Weights of a small GPT-style language model, trained from scratch on English Wikipedia.
Size: 13 layers, 11M parameters.
Architecture: RMSNorm before each block, learned and rotary positions, untied embeddings.
Training: a variant of Muon for these matrices, 385M tokens, 5535 steps.
MLP neurons of a small language model. Each row is named by its layer, matrix (gate and up: input weights) and neuron, and shows model dimensions 48-175. Each number is 128 + 24 x the weight over its row's rms, rounded and kept within 0 to 255. Numbers have three digits each. A neuron's up and down rows have the sign that makes its largest values positive.
After each neuron's rows, "fires after" lists the tokens most often just before its 100 highest values on Wikipedia text that the model never trained on.

L2.gate297:140141149130147086153121085150116124127125129137119162134126159134120114086134102143124162125162132123092146131104119138129104140090113146118125120099126119129137115132122129102099089129119063117149144113115128115080152150135111162081108161108122112175147175162131159141112136129128109101106158158132135159073124137109151099123136127115169069141142121148110094163076129157132185155156
L2.up297:113136160134132098154167116126086117139088141148121135116100126104124185147141118153119142114152089118108170142145116131175136077110115156138088123087174142154152143129076148125124123095113136095131089105105083104102096125123137181111113160099129132114159124137116145177121132085128088150131135159120125139135123135111142159167107115098142112127155126134118067160140142171108103156151
fires after: "T", "I", " I", "-", " C", "\n\n"

L6.gate478:113087101122127172093145129122117131121108143131117075156119126141125139168082221106156173151121087166146140077123131102134122145155146131172074153118143102126169147124116119091131146118138124108106204124126125140115116101105150109111131172117082108145175132133119114137099106136140142143161140110162144132107107180125092147109123150148160077144082120156148167109119096106103122099127
L6.up478:151100136122117082132124097089149127132125140158179110157128123143112135150136139123146151150146087121140116100139094138116179141120136123145130177105107157107117125147168122093143096109181127094093144102098163152175111145130120102129165156123154097123138114147126096151106119119095102149135152093118129130143100124149142120130113111150160111105100119163153125137154133151090131081133
fires after: "ro", " pro", " o", "ong", "re", " to"

L8.gate689:126165174118149112139158122126122114106115147148108133097151153130137113147135142135159110115134121147133145129130083126133159093112138131088149104110107117089104101093114131117082094113109104133112144136152154110118127105098125114167127114147126139139134103164136133127118159115103085069115154117157149149156134123116101113100177159151159137150142121119090135140142112115083176161154
L8.up689:181128127139129147110126133130122120120087116140147150121111153128101166127159145147097123126139140119146080162128133142118141104089112110142111080107134121124071153136095134147152076181134160101141139128185118178118135158127105125117109125184143117120143116171099112162111169087114158087115150122170146124136173128132104152151132144117162107142121127136107150096104133109128139142125
fires after: "i", "l", "p", " f", "b", "a"

L5.gate91:164137132110074122106084132127128125132131153090127108106088097160145135133109190119130118136118099163141092144158147143123102112125113127114113096135132140127101147101107150106135101098103135103124160096114096101153125149154139162170150131142135159124171107120094118149128120143162134109133043104121074148145144145157091125141143118107135107084122152097172126141148128138129104120125
L5.up91:144111140114137134093124105129120099116120117106162120106114135158139140160103149106147125124100145101154128101158138101106110151133096153148109100140132166117175160165193107125134141149128124128137183136143111133145134179105083130138148152157121147112123071130131091127123095115139119141100110132152126133158143191136116128113106156101154146133135160146150158151138130104091124105141
fires after: "oc", "b", "ar", "er", "c", "r"

L3.gate522:128122096118105116154118158123103169114154139107107154148118147109115151150116098138161097117105111138103120100070127125124097138135098112159124110092126125125138149104148154106152108125119125145118119162164125102132098141150186147138130101135116146150100129102118117091120142159160130129071170149144167156128124128147125155138138139139117114143162129138148125142176117139147138169141
L3.up522:093116127136105135117099154146148167120121105088122101165123154151100131138104105146132108106141091159077116134155073145114102125108094125132136111131101134101153115113153136102140108144116134119119102168131123114115109122102130105151110158116151130145073114086128140109130131150140143142119111151143141145147134139089155119121152165157094132117136102151173171151154131128149161131193
fires after: "ow", "p", " f", " P", " p", " F"

L2.gate90:151131162114172139117143119129152143130144092130090143166122120136117117119197111101111145087152131129095182107121109120103134143102132097171114148146140154105119132163113114103097112141131113146122116109094080098145111145084125132153110127106124088161158092134101152112111141110134106122104156141110104120094125153083148091158114089102154096109081108129123156129130135162159119114125
L2.up90:140110152140113124148148094128136155135133132145120142151121094147139119099169158107115127110138085119111150142101111138131149116119144102154124137139148106129157150152085131119111144137084142126116096119086115113109182110075092150117114136105111101125102137122117133106121126117129130151076157137158124127102131130096128125136149058112174072136157120137106142119168127134182125132081
fires after: " I", "E", ".", "I", " E"

L8.gate703:103100099120111113133064191170105105190123100065140155157147154140135152130127149149121136114131106125130133106081123112142126118157139115111136105121176106157116160135154104120166105124089140110142144136156101096102101142145130111139116129186170104135119105129122115086131170144144106095136141153151144194084129128135104121144104108112116149115157099130111161085149158139123117109129
L8.up703:087127118104112076123114123160102156163144150139126141137160158136117124094146156150127107118108138138121104104125138175120155124155131133108140085088142120127117139107084144108127134139114174051168180111097078107102142110116122138155091121133146099128146101135126114115119195152095101121111124109189092136141100130151119162092107157106089122159121129078109126094145155125135135140134
fires after: "f", " in", "v", " of", "ow"

L6.gate116:133123160138123097149143106131116153144123108109155147130136110077154121174117168121127094149119124152148132115139119117144126108082167148091156116117121129111105111132117155115135143107147146124095166166115141087174142196168138107128087127100125133141200110098132129140095152152153106124117140118137131090149171178103109107151101100148172140127099127156154152143099143143130165152098
L6.up116:108147080138126099136151125159108165109187172140119157168150120110133143117135178185144088130151104132141169140065108188137126156122146160113158114144143137182132111094134139152098095102176151174060135148101107126158150139161119095106130155136093126161137104145115089092124138089118117083100128128142153124113122121123112137138134133126169145124134114152140074149116123124122141128115
fires after: " in", " In", " of", "n", "l"

L5.gate85:102130099080077158163105117113111078118149143123124114135094097150119098160142132113097090129123096146107114134126128140130113153112189114144155157149124169162119131126137117118176080079144164143121125157112138111138112095195181163129153145138131150155137137116157133148127103166091113162143145141118120107107109167130122150130094110096185140082096137138125116111155078151125130111114
L5.up85:099134180125140141122099103137121098092085117144151100144116148140169126131094148136164108144142129168139092132133123096088135142117138149168107109110126147138129125077139120101101103155141154129125113161126144121119143156145140118125093149158129149147109186089122122153140131132134157168133156160116136091108127164133151159089125116081152152086114137100122165147111107137129126124126
fires after: "ac", "p", "av", "r", "oc", "m"

L6.gate491:119116132164111137128110092129134148150099140159140134136138142138104159108166147142157095123152113148102146133124117112137177165138123110140107147148101139158150137118122136123121136107154163114075089113148127117148113089132155118140164130098134106050133111084153142167092122135132145130132108097156133146130148109108126147117150126120144092147131129116129159156138105098123115133105
L6.up491:156163110092100144138173117121113107116135171159119129136171085122116104158155159162167148101149111089104149151120145151127132120126127144090133101138118112105112101111118140128161109104142094162152114113132107149131110146102086114121118141104127130112152118111145102170158148088091098081103139124144143135131164133140174166176117095099161123105133110145143099122139145101150087154113
fires after: " D", "ad", "ri", "in", "iv"

L8.gate598:132158101164110138153134128135124147140113118121124156079134113122099065072097097130105150161140112126140113127122128113140130117146145175110192119143166122140122155116122101167118137123127107162124099116089142110120118087164160178117094140114128147164104109109098111082162139109105093138132120124114145144079122154117138120141137139088118112136133117124114143116128077158087116140084
L8.up598:152153090113126137082163130074120171138139138146141120134161134138171131137099125138142129142095139152134113097099127107127113058130116097121107169102124148159113119084148098120137142126119094146088112129124139118165111177156149141111135114102181144147139136162129089140120095114114113169168097101107140143062113119139116142127181115157159124153156155134121132122133147174158108140119
fires after: "w", "d", "ed", "c"

L5.gate446:133111100137144115138115114107131125152098158120129151148113121113149119132073120140122171124141121155160081105136146102083168102087143147123146138129096137144133124136164143100151110142111113106136140128120141088097135149114131084125123126115081110142139136156132151104131104182152110194124160102158131151088113160125122093122111099150151094156136148141140136147116108133121108108086
L5.up446:130112121152127113123123146108152143134137122187094112097122118155145153145126162156152102119123134115119137115119151146122179117094114098151129116086156160089161155143118163140118159091112055115112146130137156137145131146144167125136100169112155094108144157111164132116099096143130114197165138090136133127108104152184145102131148113125105177147110121143145130117081142126103140097112
fires after: " ex", "on", "re", "ro", "x", "g"

L3.gate574:093115156105093134136110112151107129113180126135126120137114141142146158146131105187148114096127134073131121140112118141120150153158088148123152137132093161119125100128134113101129137142165148142109097168144125129168121178157099126111118110145105136132145073130107134135124104136129123170109154100140116135117138136121095092144129142132149169125181127113147179159135124139125104159106
L3.up574:139126163101078155108122100123119144099165121117108102121114134128149210163105100142115101078120177109114071119111116132124140165167116114095116159118127147134086117131127132089114132137129123120125099164112149121165123119151103144080126124117150128139172065146122100118086104116141102150110117099133134125148114152116110089101125139154140157136182105115174150124111111119113113146140
fires after: " B", " b", "i", " f", "o", "s"

L3.gate465:110148119117098133149120111129115147102076137138129144160144120104141113113121139108114083119120100126181155135088108072156112114121141125082135107133113133134128137113145158135153134126107156151107122137148118137157136103116087128154093085159109124115077099105146116140106155129135152157128134096128175137140100131144142148146166155158124135164122139110154123145179137128161162177146
L3.up465:138128129160118134151133123138127117078151106117144151091177145129172148078087109151114103113166153107127155177131132093106146150130101096123177121069105110136115131150077117117137135123132184163129129128149092153171130155131103124169112105146135146126131081138116143160140135131140162115154131105124098100134140146105107099144127163083104083171117136091102167132135119172118126154159
fires after: " E", " B", " f", " S", " m", "i"

L5.gate148:097152194128139098136134145101161145136146104143124125111125123152140178148168137143134167149113157124100134117122070091107157125119121124135104146134104137112082134156095138109211130153135074158138126124123056125140138134179113145123169146153142146138132160130140127152133152093086120113100107106144111115110107151168063148132095104116169132132074132138128143119123115117165113116104
L5.up148:140110154121113152153127113137116145111125124112123093143108129116146139172166121127159129097186133123137123126148165196144169117169105113148123115139140164146134103151141102140113149118136158123166153135110082128120133160128065143097110139125162102143098071115091138119139173142145123107100127165120132128146107143154159134143097165108123133117130153132185157178120132140086135126126
fires after: "at", "i", "om", "x", "et"

L10.gate452:048155125101151131163152150187131151093138131120143152172133162168144102161111162161147118149110107121147078136122119119123130138127136148102113138098147129120135171114121134124116075131115128108147149160129130093157145125143116133124152156141113136098105122146084152090142122124140162163133165111156153153180126108134160117138149101127139148137123098114154125137122094151094139119133
L10.up452:112161151137141104106141153156155160146121107133099166154121143097103114133169127151159165160113084112125132150116095128107133139104143140125111111132105117117141154076158145085097077093143155123126164132132126137138088117130109170154143125146118084139163117160112113151153145189126090110096093156118151133092119138143118148128088144122124074097116147115133108100122174141126165111163
fires after: "f", " ", "ust", "ub", "h", " in"

L6.gate114:115133106125119140138100149129146092139111126130142111134104097108142149095135120079135094076091185094145205113179122167121162129178125167122108114118078166153082130147177121117114098129130117134110135158160088162116137154114134177107100168146130127152129145124135127152151120093106120139128132142151114147146099125127133136157109139107135104109127118124151123117162093126138127140129
L6.up114:053138153141133143101145124117110103151119075127138116119138099107132139120172101065109147133163101121120079117115140175143139112186095142138087140137141127139125139146135153125140110138146114135105137113126099143137104110155133161130120144134125116128106136131121138088125187124112124143128126149111150124141138139149129132154060122130105146107141157128131110099122155140138156131181
fires after: "at", "i", "p", "a", " I", "ur"

L6.gate468:122093123168165135125146138167134148131105103154108115091146137113122087111104099041156107140106125131123126149132057123092147173130140117191150147136131102121155157140116164126102092142091104141088143142135184143120146108168123140104115118146123128104139096155111121117151129116127115115142135150164118143124120158082144126166116102118135104171136115140187143138083153120118086103132
L6.up468:095166084111118085098113054163122108134142141132144106122150176109143118140083125100143096122152115162134160130137112142056139100116140133184105182098132120136145118135119152140094149135134149166114168141095149111150116120147131150098082146119133097125090142119137139110141115136125118101094127116152101107111156170107110136141120105111100131124147103098123149111111121097125129142156
fires after: "ou", "igh", "ain", "m", "gh", " v"

L8.gate613:127140137125116143144113128136128141137133121115120177111129114111152122112141162153127104140105132099098128132145084131137123089088140113203145133120155115159101159179164115164110119122087107165134087111130093119160106153106109152138121151143160145129150123110146111114111124106133115126148112132126134121064207106124111136120083094126142141107127106155138081135113134135152156093140
L8.up613:130178093116135157142134126146113121131116133155092139154126157087132129101110137168070146192121136131136111112125138139086090145147155098109148133115163117115126146109119102109115121107139157145127148127119111064172093146093147090072112149141163164163128183141116140080131140104111075098089124120154139098113099137089132104130143073135125132097139116122131115117111149168132177141105
fires after: " of", "f", "es", " le", "l", "m"

L3.gate479:139124120109125124133166119131106127124133105108132158123131168128120117131155165114169127116151098115118131125057115136128085151189142106109147100131158135129159139060112156087150116177095098104107130198115157145085113119091108126100106171112134167133110149137123116123143154141133136137123154174149122167136105181100169102113171144137138115188107070119079118147130147120092126136144
L3.up479:108131086121116096185106128191118093147094075157129090135141113134127091118132136132136088150081095187124160099099144114120132147113125109085136118107096139143133171136148133115101138117142136148079130138143128096103151120150110152129089163124116131140096131102107160137087128140134104128138106116158180132142111123127114134126115106108114135169109128133126143164142092075154104148134
fires after: "ow", "f", " f", " F"

L3.gate371:148133148079113154087135116142104160114129157159163102164153121133130134111124164126163121157152179164092089112125120162092127142150152094109177087119103115139169120120146124121129135177132137127130073118177135147169156197143113086133125098088125127113096111111149129092137141116094105118135112110180100137106137149110106155160108168147113104155142101134146133168138172159077133113078
L3.up371:141129116120113142116103100138157142125114145120134082133133137128137184133158099137182106110132125122132127101165119145122115167176148094093160119132117093109153107140130154121151145187162145113122056148147170125150142178142138093083130129102135058100126134066129133123123113130111115121128175152140131101115082137110132100109133139115124158126151094151178135123135133087125111146100
fires after: " f", " F", " G", " B", "ar", " S"